MLP neurons of a small language model. Each row is named by its layer, matrix (up: input weights; down: output weights) and neuron, and shows model dimensions 48-143. Each number is 500 + 50 x the weight over its row's rms, rounded and kept within 0 to 999. Numbers have three digits each.
After each neuron's rows, "fires after" lists the tokens most often just before its 100 highest values on Wikipedia text that the model never trained on.

L3.up863:467423566539513455534513589504571535546472506426546492553443433409483425492479558460461516525444508488487435532510452639539519437539490540504594488613565465510435428513514561466522504413429541574561470468465446482499487465510454451528505411508537471479458622442542502595523568467563568486
L3.down863:448477400436472450586456509502607434479530453480512489533487479487524520542463531409521537495576481455464551614420366597487476450517540449475548395535497462478536550462547475465543484566454586407503436509438460504555596516577494450500451519463512552464448549556504494469389522486496469513
fires after: " B", " b", "k", "b", " v", " G"

L8.up532:474551519470488574482483518566466505441458527428509518514484446560568556495441510479537571471580510517465537419587554484482564507463443595408504534533461459526484511507514490532597383421453418522440475497535488635454430538514439597493481473500565529483535554445440512548515458557466433519
L8.down532:484466462470496431499445581464461590549524529589494538450526591458443462511518503548499509431561465480444342589546476508435487531438617466516507478479407480507557504528383569521576441592470508516459549521558533394514500435544499427460482479521403477545544551392435524494496509435481511517
fires after: "L", " |", " L", "it", " D", "in"

L5.up161:469422538369486516468505534428425463560594514453526439528627590502499529559540538470543440613470477522520505457586503484503559525529506415519575571503374496558509502434462577545505571487489490566545485577479601514468483505518434521557506437564504488449591523419503528543514467500521482472
L5.down161:378403541499499407514507469463536501474422476381569582480573446544507484532392527548444497472474481499566572520580530523478426582461490467468434512422515458559545473526468442527499497480531363500450486476533468602524540512481575495586487572446555451543482548547393483553488464521584475508
fires after: " ", " C", "erson", " c", " G", "h"

L2.up119:490468449606510525468406463500459423482373515494469539528530475547459435473535508527446548528486490430499477509515550491508476519522480489482517609469428482338510474509468535467467522529447458424477465521543545501599507433550541544537509469479469466510521606497501465598491534434523527515
L2.down119:449470554442471513486615552555459488492601476537476443512537548552391478475474480429503569464592555598623512507490415498508492473426452487601520448529562579507531569439516515519555501449462466529544541493505499489532393572549545539511489504500593471484443536479531510459453486606408474517
fires after: " t", " T", " be", "le", " l"

L6.up42:478504433412378504521419475556503479485497469457502487519506445420509504561388407532494495577504569470589537446532457422549557511556556508430468534518535456423432494426536494485496468574531486415595443493509502520431509475415520577465485446584548549565542530526500436492586513543596489524
L6.down42:528448411441563504456468530487450450472522519549413571558505537520509506555514603450465500516592460492476471445469488465422490565579457434550438626468466506507518509511525551465607477452594557483546469503525510514547557542479448535457464519522488545473473485472430431421496481481563466486
fires after: "1", " the", "k", " R", "j", "pp"

L3.up840:553546482524500481590504570424525513473482688517519552558485532436493458529486490478391585455584503480502501495681453476410434395460483484443506409461524495536489555476491475493567472548577457531456517514569532482517482598444492473535482451482543549507436588423555504508481400500545544504
L3.down840:464473592449462465531399528472482495562489532488518487503479495563581497574513528484497529507544498594445495589478456510597578472516487532513510511438504490505463610463498496473532468451475570490545564554474589509464484571515475464452468416492507483487497515412459474514502482456540555463
fires after: " f", " S", " s", " V", " res", " b"

L2.up28:514487525484486527426469534557509512534432541503469489452543510538452464436432448451433434492444459528489541529547423470440454427559534497517433485438469604516530474525440543383593587584452515507525513503454510469517499399551535462536587485595453559522492473538528524552484510453476526462
L2.down28:482461463494470441422466527433481511565486585441553453457507474463481504523456564510486588357639447436585524532546582473415493442521533472564529451586486530397536546460513492448492579557464524411448536453465489533469540505524488437493497454519557456524489519521535489469522590487613525408
fires after: " w", " l", " a", " c", " un", " J"

L2.up472:467484546495529555567486551432507483532504515419582475546492520424441547432516510491530495537427634466484609522458490492512544536593407587538487535491496511431565461492505472479571531426496557593496439498470474555483527472590472499505543396469544464517548476601560554601489464557484580506
L2.down472:400449569525432470514522443514474549422475528578486482587507503448474447550552530466570437576489484438477562453524484411507575456444475594530540448511518562556551537491490452439554517554455492459410520502506544474579465538477517531563565462497506506575468593541458503456464490476463424492
fires after: " t", "ou", " T", " B", " c", " G"

L3.up927:543525503485533460464424521473518470454500537475505564401499482532551512528538484550538611546506435524542441548481614478520496442511558563529467513467518411521519428386529524444496514449522453551489540526425512498584527509599491507378574487556471510601477576465508439501487556490617468407
L3.down927:574476397557446505519518456512562465525525533509523523508526526372508473607533468471546473484524578515508566472562526531519542549528496398485486520444528484489487669503574533582451449540489555442502457476542556524438508602495536498517459516512483578526526585463536413455462584386544509475
fires after: " l", "en", " L", "er", "on", "k"

L2.up208:540579530560488491441560555546441536574463498481464507505329536477480490521503451463483463538430438490482607541515465439503400523546537452506485518476424476586567401499528484455472485523431444514515526429410418571490531433450495502525490488415555492538559420479457565480487443416453546443
L2.down208:447444472463613423422512550543512528529398600527579556464446476467589482516499487620588576498531530492454579470462583535527462449484493477406496428586501432438418537487509482510447491515581593512453420467493514502488533472502451498483501513497555442439422519389425474605498442463417479439
fires after: " w", "cc", "ord", " J", "c", "al"

L5.up451:479456530523531545468470469515508537552482525500544550491515421568485479536497544442530520468501517534467453462530482408506484486557500473490488617467495570500436506484526449515467566437446574476503457490478486580512469552491418543468573518481480512536569464475486581461499444436440581520
L5.down451:499474571511487497600472518407507524494486509494448521542458501478433526513470484589514521541452489478415574578474532480517584525532619520514499569450541440533458418461558502477541545434533535556604528573482434492567468395574579429533508488540559492441472475445543507549459495514427505466
fires after: " L", " l", "th", " the", "om", " Ar"

L3.up882:545485459444524490509558517525492527436483664450506435520421486495474434455530475538450551502514404418516532479432521393390576525492526459535479543489544495556517478585518524528462616494458492488477504469472588564521561475428491473577456430531477540521498539491481527481571584521534451518
L3.down882:529473459471544449408514454442529531499558487569545574539511534424443525489472439517524531440501531582511579524551451499523521500503510522555417620483494491592526407590519428532477549486456487520548453523568541520478482483399437522455494481632408534605458504507522516445497434358492546491
fires after: " p", " P", " s", "c", "S", " sc"

L2.up714:509476460438493555601485505421510587573564533465502422426424498587519435538481501495524433523483488556525536577472529513511512451493547470563548583456357502420470392468479520478502541432410492460557517458543544414471381450507459494494537598484501539464408585485513538390437513551426518561
L2.down714:485573516496573448466557544520544373486523546473504471563436532529543586473511511500566503415449473499446436520446490482526512562519480444487492535566537564530511535457522464518453469579500473560547444485460474496490522456500548574505493515438487452460496529501429474535577587421499522477
fires after: "c", "C", " C", " c", "d", " the"

L5.up950:516380517481472599487524606483513537420483512402468549446547478618524567479609536547464554467521559505432559449497479496492528422504520488478449585443573496616494534481425467536430542487529443526571424515446497608512531434528438507531542409422454587555479474456467603427538533461507525458
L5.down950:601471523448540593550476538467502481423467539424460588412538469545482571472626525532425544493517574465429525446502523492524530473546485518454491599444510528600494509466445468504548507509522500516454488547449514561512450471476443450572517417530462584516489497494463564340578475451478500487
fires after: ".", ").", "\"."

L2.up114:620442473540509469561420510519538457497508603424474554540515452537542621554522469478421509471532516444510489480466524514469518408471566509462576489464562500468530534523513466536561540556409498488472549546549492493511535496506516495572554449445553486531375524547530501506477466466489525527
L2.down114:617422486562477503499462549507454529560469567519531603569508487495500534520446454454504484467516483457414492590498379491469380485545528492522512576580468518470419486498392448511522625565447528483492494457551453532494460506563481484584532415494540497469422583488511572593520468472467387514
fires after: " comp", " p", " m", "p", "id", " P"

L5.up465:486424408542571497510527472536588551460476589489470566504524540469492490497460374418422418450518493545504460577564512488500491458488469524523535475467514529524435515562494522497538557506513462528477433560585510498551609591481484584351527423557541434602459533615503477499524510518480558509
L5.down465:438480568468485501608492468429568577489561471528471522464500519488542516510484600478513511470519515499488582421517416529513518481539526501472503477570516498399459462510515576469548475584510425574428395429487448633469479447426514436548510510525618528486415391437491494467439537535498468400
fires after: ".", "O", " A", " S", " s", "\n\n"

L6.up255:451452519562567455466471567477408469484572503441569519576404414514623518494509396492448564624443551510502481432458524500505449496479464456563578519406472485570513512504509533422519538606583545574554456553473461459545488499539556450561439451405441569524602453523443503539472465436478500561
L6.down255:499468499644568514483523504496503536512562493519560503475394460543498532575508548581605555577409461525484645521437488490581479429424588462542484438434558526542520436475460545468495402492493568514468469466542390551504493535466409456500521444416463484481463523463540477550460474494491444560
fires after: " n", " the", " one", "\n\n", "-", "=="

L2.up277:490463556470551427521519548436508594491491462495531538559457532545485476406446481395362546477506473589454500554591466490483517526556507525517494394478490549474592545455491466441538512558456510544467478517475528422583475511466510472521455480499532524451500454544549448411490460581484511432
L2.down277:539427543478512502477525584543501522472606498545524534546493562591533504431430423421503464425566534582471555428561437520494545496517495555515470416426450550407540444499519510521517502543399503490465428453417499427533485567550510467496373527441534432537483480545496481541563447456509435459
fires after: " V", " P", " S", " v", "form", "v"

L2.up77:550496559430582479499463381517490501509519442527439531466527464570483484482485514492565586491504448529503500550455478483597451483593446532641621540521381533506579430485561457594486489452346507498494538514575479481468450559476464498521556543514470432550479484463536526553531564480486574392
L2.down77:478540479487423495449533531477536571611517586516510416416400418496514472471430447495445435577559421451423504507558466485429459462565608416460469486593523461497490618506478602440522483516460506496562402572459502558560539478527470496450455462544460554480568574537517456499580408560517410520
fires after: "ot", "qu", "and", "et", "m", "d"

L2.up893:502559480474514385449490597433510522507412431555501471530583459482477485477465455441432509446462460533489525553550491496450394471599471495469460554476511536503440576525529473482553474553556469488547446497554590394573585517436450440568579456484485471526537485458724561543457532515560495439
L2.down893:499520445493527465440563458583471560540520538505468467447514469463558482501430464503510440539454448579558453591588448477437558497480401408555507419502516578434508517519484462520474533523489382582516464435418545514551497482497609463538474457477459419481528505423564527620487550514499509491
fires after: " V", " v", "av", " B", "v", " P"

L7.up968:452440523446633557481449516459552420456545529523507514487471517482535494503471548522429514654522415425382493499503532453536501495494569459462545547498479501533450458559610566547550643457436389417421433469512482509508485474418471543500502421535537477521507512526459461522498530492561484400
L7.down968:419486578426625511431527532328539507461476539491624416481485521493454511476475479522449478526557513510552581440528463568506493546545575442364506528529451559548559482607505515512513469445507453513523534548548417534564555548513457457489424493475535519570489466463482488534488413581571494472
fires after: " C", "c", " sc", " c", "or", " a"

L8.up844:449501423520505477403447497475478457593501476535611490492544455509504480517511519555542662515503444435473484457501518526543432583584501543495490541508476533422500503429537492443484513385518477511385500510520573551490531483579510436372487531475453487575541587445519519522570452392470472484
L8.down844:549410573496574524466412514404472552458494588383468567430497540534496507496503494423492403548536544412530440629544393523570526477580568396571472510441492449466460473563528542441499489562475463434576494509543511447489550496512486522502514597534533562510493429465521501425413549573495534452
fires after: " t", " l", " A", " L", " T", " c"

L5.up23:497499395546415416431507463546530559512456483494449452501603439504380443387481521532467571517483423530530549537524523526474496429470528505489469443536427527380488518435477496436493448486523607543460453516575474453521476476513475442395451461553575554511457452504587465499470504519485545531
L5.down23:507497432454452519555600504519536500548458513521501510445590425470530447570557486518569515537537521370518382579495495462506506512492546497434467591560520453362533617497482493566469532438568568393549491445455467464496493454469451506532558462497541419547474445449358505526451559473474565463
fires after: " v", "oc", " V", " n", " re", "un"

L2.up595:521577512479493499577498388445524551456454500517580507513486491436497454565532694506570540466478314467565497499578491510540434519464406500459512415492592451426513493493502514492500473415523473545469392455489445458455455511551426577495518408580464558478504441478489512497475573441459640495
L2.down595:496507458461505545512507516579448481485413513423502543492440519429457574485448505525503507466424530623573463614483397486534452506476502486548552544580524459452485517426429594498490509455510505536471407339465524506466529440555536475424458494534521608525565504437433500449531563577505479490
fires after: " B", " b", "b", "amp", "B", " f"

L6.up139:602488517504425434497483526425478498577575549429449475511524515549444537445486498428549360447473567559502541485524478529464557538384515458437577527517506500464529371514497481497539542481538394513505554544504443652530409512575549560526485509492549563561578510604467539647573484538442416501
L6.down139:493475590590480485514470568632511503519493569534543583459484432508494526536569430514544499436464554507495472578481587488458528460501408498440452509491487472546430568565550488479516438633528476519498505466651438440475562456551435484529436393488536533539452512466511491516484474456527545546
fires after: " was", " P", " N", " M", " C", "on"

L8.up227:451506481500522460480526544548474562473623584541552418484441534551458474476515588474522538545477525581450520510522551432518552533487478513400541411506530473611510424574532499514531494512532523453465556444463543361470456535437461452483502438576545560374492517425516556507510540430513557532
L8.down227:560534554536489562462564472480624542449502478491487503420519461526492533485557527487521510502480569572437393476463449604522519501538524451448460518479399448438523418553514526409511402455510413549533464519449498525561543506520577553474526528448568548558528495539593491532528462509497435501
fires after: " de", "ce", "o", "ro", " c", " C"

L2.up139:516562480501563520560445510558507486523523495465480535487554471599487517461466482520510521504418583576556456538482506446508444561514461535542406562470459524396609486489520465558489502447531490533436454598540443447481420462519486527494574516513464499386477460395556484409519542502410566420
L2.down139:507544456523378484417564476455507510471467534497468401459489493479512466592486521530561411470571537426435504509503454547531501521476476377412510445554486499445473497515507499436563510513440588514507518472434593454490516524467529542465468453454486543583456470606490572525462502493576458527
fires after: "-", " (", "ig", "ot", "it", "d"

L7.up485:436489550555501523522506536537485485490563384557507428507508462577553528447412584534507534493467532421622484508521488499536475429536522509532435400498534448539452518474448490460496570463515486433465512441490381503473501566522473543467471572602467476553476456529519592478370461573573526486
L7.down485:508634474459450447481506572450558473581517484501521529516477409452488408524526418555543511479524485523412525467466461478552563465532464598445496501536556537551497440477590399515453469509414578558490470404490586478492529453478482545538540517482562483518480555528512474511604470543406518551
fires after: " Ind", "s", " ind", " D", " d", "d"

L2.up326:582536489599574550527531538585592450450484483430440425501380484515469432595445497489538538478520428466571487491538525456484522559513478510527525468474584588504436529439508495509524412454467395449422551497478528500536476499527429451360580511538550497440564425377538465507552383488448593542
L2.down326:413479581422476383576555520479442373522568528510571466507525490469579609379507517519551480557451595478411472509507525549525467513488499556501473532570534495496558510521521422479526447574478499446483395503486514388488467513465520481578459456509437497464553545461513420420584526542503394498
fires after: "it", " v", "b", "ang", " w"

L6.up329:533471496506585540528515581466539560475487461388431556419484536532489538481548547555492531479533586523423504460522527522564573431496480502404421605489513488548470539485410506536511518574429454582531426519523502604498535420471426481509585466407435607543442535513450635409562502507403480441
L6.down329:555488547452533484560516560509575513411541481487500558485535543509512514505556517521470495496525594433455478453443430472542484457531521472484480550475495474530445559472457476499558514543535515459432494568463485566535512416473395417556507386478478495444546507422500529357493561518477469463
fires after: ".", ").", "\"."

L5.up586:463486466593545563415468522374533567620520479583441539472525589485435636468417516419451494489488545489501448454531490456581483547512537510503531509525393579505445530511447375554439557595552513509576446483554515540498529424550452377539509560508424540504475589418540482471496456566514520517
L5.down586:499481512513439488493597486523439472438540491428501396552449538535463404536475528484470467628491477436541473490508509445459509475530491556564433515532418464446448440504479618539607463417425488491534548610497445307543518596458534561514500467550478502453505530524513418492585584562530497537
fires after: "t", "F", ".", " A", " B", "p"

L2.up563:506455479509506521470510504516629556546499567364500391571398457584512499476529604468496560506469521434418547526505598486447488507527489573537463468469443502544486443503503454469490505479545453527452512492497413544463557528484458389528507549583492410436448429463462482479445538514455570505
L2.down563:476577465504423443498454472443465426550538522551460518476505536537496548528546402481518532460498549513445579512491497528481432509408454509488479497558466490594536545463520579434516510572488590470547428597470529434490480629546549589488430410510455533417433544369414465541613373501498506459
fires after: "c", "ad", "ill", "it", "b", "st"

L2.up575:490491480479486499496505490453486416500474490461459499526456476463492586606417547520465480571451480469482421602564447501569572502447499583501424483540468516491564456508376474351595430458506567520508490544495417536526574513508493492561509549571508449529526443498485551496525464576594499443
L2.down575:433522429560539555533485592451553511516509466438476496456457479519531503531536456559450529450601432507449575615460514537418486516579490493466503500521474537448547443525463530515504593506551556464422462667466472479523490473461476485494488532487528492435521397456456539422496468471511546535
fires after: " s", " re", " S", " se", " st", "rit"

L6.up838:620493424478507575580509557556453500511455458509478549519481464444475402510486475507501483575446405522495380477437473514551490458540450539489497548566511614504510484519453565506433481480484506550532542497522483483499493456396571514634548476542542464446530402462503462528503511448511619485
L6.down838:532487478527516542548543356495492405488463515499558479498560499557543540478540472533522483524453482552476489498451509576396469511591526483414443509472541515527516503529562503528465505389528430507556570433380437481531516435465607485447445498542458554528425506443477531475379511482517517495
fires after: " b", "b", " O", " (", " d", " r"

L2.up838:488501488483480534436484417455461564463482506478522555431433644485479484435423496526452522543443500498528448391489534528616514534491395565498409551514474520493516409515456518508520437428451456552485387461444517501444529486570463525470520470541564518468485458522561472505525508458403639536
L2.down838:520496552588559556499451459429456436501496549514553544518528442537529461634489526501416506458542497495387538453591468453424439519553535458527540562481367481533453435464497584479369437448525537455634482555481438551557459446493478559526428505442457489503464474505560546477478557495442521441
fires after: " B", "e", " R", "y", "b", "al"

L2.up969:511511455465458495419451445559446459495623516525467423485492549475596453416524471501489462475482482463537530524495463565560466471558420518524532443538574511488560530504447461508548522476469447528527457501516423432539473483475505656493453419501532489571410632491478570612594501439491466452
L2.down969:535539455534496488449498443488533431588523448444539481440452469426476527510499482385527475486554510470496520595465510490493467596475532442465569491524514525541493476517452450491532481473532528458562426562578453533474448588588458477443489457516506554477463517512460447410522460563509634528
fires after: "ar", " M", " J", " m", "en", ","

L3.up188:433466453502531541525553547445613472572471534458501530529379596345608480468465485589479460504452435435458543540496473562480529578443511537462505371447452484495534473539454495570540498532529503573543538527468536548532490478595544495450421495499498453469580434480446582492511471529606572483
L3.down188:482524418613500532499513608393554553466530473522449460484416519477514521480447490477543528592495578472492573426419583546552501476481464538532478563518515450484466419576617537585520487562520504444434468523520424490575488483454374522518440455485407568539458430570519517452454408429539484509
fires after: " s", " S", " one", "ost", "%"

L2.up602:383493410472533504484491408525530585439429478523473474531369550405508556499474422629537517491495433522401453583477452533458472569395474569545506488490553446474471555595532566417557376497472678492515460491458550509512542437503542644512527544544478485549567524460465491575455463596548463557
L2.down602:546567450479461510483475484579538410463512443476433489497601516588483538458568565491508491439437515579586498502466525537532442511445610513476551502515486614431556540509568525439466513564439462512506571483585536460525539500547450528435468433507469540484397544475556438465504500567524514385
fires after: " s", "am", " S", "um", "ut"

L2.up434:487502511518687505541473489524520514417467508505519496547480492531509568525541579494526465421464479481383590506474449473465516531452469572472537486473493512466526548554516508526518485566406485499552441547519463599512570453551431386451519565449480617545405486500472537433521477486479399591
L2.down434:526581504477527410507528542531551440626490471515587498471535550479483486470422566483415533519502501423531407421476515545457462497556447536577410429464524503585479498632505498600574499456484502480518530514477476471534518479422443468543463504472493538483475526451478404529449497514355435493
fires after: " s", "it", " S", " w", " is"

L7.up284:506470601465493523513472459545479508533511502492425513424584561409547475496574564490449485526420535460476504454471404551437456557460486492562430532524542517595617495444524560462424557576555451459501605507523429585528567512510574479474581497394512443523525466551476419543444484421459555418
L7.down284:425554488503487512455497457499432525436535596515542583516493504515413548529472476619537519455521554541539383549571459472401440437502557496518452504572447450518590550453408512495590359573519498488493557440483547452468503511497503433484488510449454580527420538510546487535487568549483482443
fires after: ".", " ", "W", " (", "ry"

L7.up925:455365488502534533467550517447538522496418440438543476469512485502375489473416467354569463488419477581569507571541567552597444462543534504466588477536455418605425576464553443448553622427456484471544495481503478507486484578497466565441523465501510462522489440535517402457590493563453487505
L7.down925:514529429586389516490504482513462533529546526538530584441523551475599559443490503483603508571551552470495515550475476436494503450462536445500474509416452452491504528527537533520512521468488480541474437456453553512554520608522630511588447471526503444484464470530466456485405385470588472496
fires after: " D", "ri", " d", "u", " a", "at"

L6.up605:490487393517542561495539545463521544470434512414478544360503500541471529471622515516437637454546598467404548461519560495580549503482487479429474623472566465577556564552421459562516472537492443449490479499469514592508541446486466489546535515482509569497442520457410573366589491435516489478
L6.down605:537429470456525589517505520559531568505480501410485583444525500528486588479643539549492528532456558432469503453463556504525534484477513517494510622523470515515449500521474528460472529514526502497472482566441577528552475458457459473585545452459498558476477497546480501296475528407450436500
fires after: ".", ").", "\"."

L8.up418:535456475525515479527468484486510387466354485494432509513560402450494527472501479453538531426365545622527561545600445586556472394434478518536527531471480539498421544485418476510494557465538429488522569528483499553533459495437509561487533493458492512466523499499442460540479498422492422500
L8.down418:468477447524484483461463400545499473479559575521486546523528542544451559471483483602509513559480451473490533496488514450459436431527539488591492524465496493522577472479447430448598522447527509499476495518502527554433500519465486413527553440400512530516417538476542555528540489573385449438
fires after: " |", " D", " d", "st"

L7.up974:538480489414546484515439532393576519451603501437491559533404513527472526423636519556467463431482495480454447545471555515554487456557591487526370490502497475491480567432473593555520563534436455528498401589491567495430519489442437381510473449460565476479487492619457585454550505539439480455
L7.down974:594467536439412576582498510474495415508491530596418598449526489435514487500421442436409560562544487440535476539440513513502549498491434442512477551452557498458617515528482516467539529448590472483444524477470449470586518530534477557468543444492463478538544531497513503468515534523515481501
fires after: ".", ").", " |", "\"."

L6.up520:467509468518421494498553487486432563424534432493521421423531512517504437513458548506486490482474524516595510466543417481446542467531617607464463528547556469493411450451432429554500452527501506556532406495489469476481423546509389584559489494534501513553560531546545541542522501480554469522
L6.down520:524458552488554494468440517489488442541413516478432475526592456479423480398521471499511555500501474508546419433558445454566502514544464561477508501499538406575525398482550521430450531460537485458462510538452425515459480472517386489607435566590509484419397498480536529498530562470489544516
fires after: ".", " r", " ch", " R", "oc", " the"

L3.up193:534470466514418479444502524487472505479579528486549414494491489486463525459516552467576457508422489475396510507558500515554522428474436408463526561480450605496571471502489498461577533400482490402482574465451492503433554507406480420489545537458510529516443629437473581508595459544477555509
L3.down193:515558560458498452469549452508516451478502505536499488533438479393506565487550454525518532526459570511453448489482484494568526460450477603531475528421548517442550505515520460490514558538507508394468420583473485528562586483488531455531583502492512566561446665598453455498556537475635485519
fires after: " c", " o", " C", " a", " K", " J"

L2.up333:546531481524514406440496617447475465583495487534385485442541554516437510539496503503517528496461452481487457501488450531491440506461462560554620482511474534437495499480502394568534464431408440513472523502470538512523478601485603542555493575456485543472558408466450513455543604493513505474
L2.down333:490492484488475463461509501583581516584415547526588589565539525536547501484394430570482597534514565439491558528470465536490477516502565455425479500534538455531473461542539434417522515511455525515501471433483552549450513373530424397437439457530520489511570529516368487505401555536424505489
fires after: "et", "ut", " f", "ot", "t", " us"

L2.up361:491448493514425497471519484512502515523599549458488560584482501605487464506474398433441458510449581497491482439432530553451572522433552495462462475456617523525558496523529456560553494492523496456564520513515448517551477547571523558525513533439445509532429510430538620486411483490452509487
L2.down361:484447566592510492530429557527493539484348602516551578443499483457509524481541492573521494550484507495550497559548497520522482559501468417477484547556501448605525534480510459541486362508423478497483480526471505458538495456509455479537571543433445533528466449614514565467392530437556547468
fires after: " w", " p", " f", " W", " P", " M"

L2.up32:486491499524440518591485462471476496457490582460445496549551432427443562450505506496526488566476438565459556488412509530448505461527507546454432591554492490459414544547498486563530481470486569575517557568586554494549505431616458407493494484629544538501429528429494403584536447510514552487
L2.down32:596485499560504557443493596477524551450430476480443487519468424471389427472551542435501512480500530542390451435451460595497547469481574515582513374451505534507466485470557523545534595469415614489404453444534535497552507496535460465438506470539542461564477468450388464419490492506549529453
fires after: "v", "im", " v", "oc", "et"

L7.up793:571449482496508453492459532468495547480452530383494442530462462483497503528571472610507483539542586572468574438508580548450615466519573507535455470438530546529473535498465486554559522485504474529568536527594560524476602494486463542550468521462500514429510482464461535425534522533528455426
L7.down793:477567439413547531531635525540485484469569613578448503493477422498518455437520497454513547500501409439580548524506476512468411514466484494527503499439535541472611576491491507483469444529507464415494503463457603531568447460491495596562467452439561613537436528507534558418470463464609513525
fires after: ".", ").", " l", "\".", " |"

L5.up86:464409422542553559473578560564526492442439440504545491495398473487548523560545602473507605414559546481426528472551373483407498519428506546489606447464541527508487428590465461463560502488487567554498468483496538612520515477445518447421523448546490569492471471450458498490427510513544473512
L5.down86:583541465470476490504539433600413545489519430419519641450539441547546552533492427519500503464459525416483467498534399581486568443448452477533545606461479597497514547553516410475579361504436554505486559497434401478557557441362459527465460512468583500536513575538469500454485415510415497510
fires after: " m", " s", " D", " S", " d", " w"

L2.up221:519454432547499490553475517497535561494435436479499473491479483457514465478463452493553411418553480532562468521484544477524474498594347577507419493507512591523477515524501576434488577463456451539588551418428539576440471480460437530574513520435554533436405480569530531541520617562448546463
L2.down221:560534536494495528612427556474408509507515462495505464476481565463585503549519455563606522483601500461499468555452494457507512493620495619489542489622477531372436555463441463459493463499423436484448524505468491456430488562470535512485507574443527465464433452564549498483511511580606485456
fires after: " T", " t", " D", " b", " B", "b"

L2.up682:472459414448553561495494424496531570504578521506502520463516557486575468500461443471496508449521429482546477521488421464523521516474483548473628495463482544551529509498492483549511510590562466524553412551518432480460540512438457458468474495536517494516475509622436636582503465445474473523
L2.down682:371589425487592416503516456444477415634520566526517473551479479440516439525585424414556533498534476503468594486545478539536396546484575518484516487449531545404503514456583436583478465540556585488504441525539556506405546455540566487454433459533451518463560573509477562396546510478533478514
fires after: " J", " v", "ak", "ar", " g"

L8.up427:467541394467467503545640418530576435451539546470474534482434524410470485450508446476522543406505468587510464380471445451490490429438555470560451457500436580536437498494412547459499576509609458434525458532561531541543533588532539445505487502458554376451588549553505438484478516594450602483
L8.down427:451497485484570497502482452444455532544457509528519505369553549483479575436458526507562538539564460446508432423545556524568595494506471486642531568489461581505480491529463420537532467496535440443536428462546498541487478566429479514530463450525515540493520521413494561494467480598503549583
fires after: ",", "\n\n", " O", "O", "′", ")"

L7.up602:584483437461531501488441558528554495502511430411459603412539496611502525462581519565433552571503560475472476521451542485581507537553529503411457601551518480523435592502407461588515538516573485570515495561440451610548482477459497447502532392462544523478445527505487538330530565559457500475
L7.down602:469522496521563504517457436450569450487437501495529583475490463505529522469538497498483543560510511386495467492498494525480522472521535510461516542455423495508576484550485439467545521477499442411458516556456508531546476455498437444549529438501533514489529526529539498395515524419518442448
fires after: ".", ").", "\"."

L2.up1003:443523478531543610456481521415450435469584540532469512494513483523499537401430523470507505479567412508498597531544596475529444528467477521573543510519489573467508560486380485463377619512514477579487497476437513527516445472465484412466461528533531507529601553544507547556490514432469522438
L2.down1003:558564631548525442536507485567552542544470486545589505522450475436381454485556494529531611515534541523489522532412374469433474455528499564435468558493506406530532388523598488535542440566464551393480484617586500516475548509577478524566507480491462593443457559483453393432554474491427556515
fires after: " B", " J", "or", "t"

L7.up189:544463475448553546497499541559528529441513474378466564543493470556524551505567532585469480469545558450434434455535577556508529484444481483472428639493639462547404525421460467574521545512481443566464541572493508575507538406431483511496507467447541567443475484450424540377548536465408496467
L7.down189:530489495476508475539526527460580633430590535530511539530478463513545567480499494598507541512476539386469454469486496461503468557518518531462479517510487500524478568505466428508592529540555528485453549622474487501507453519516468512502517467470420495466504465558444506411473557544467522488
fires after: ".", ")."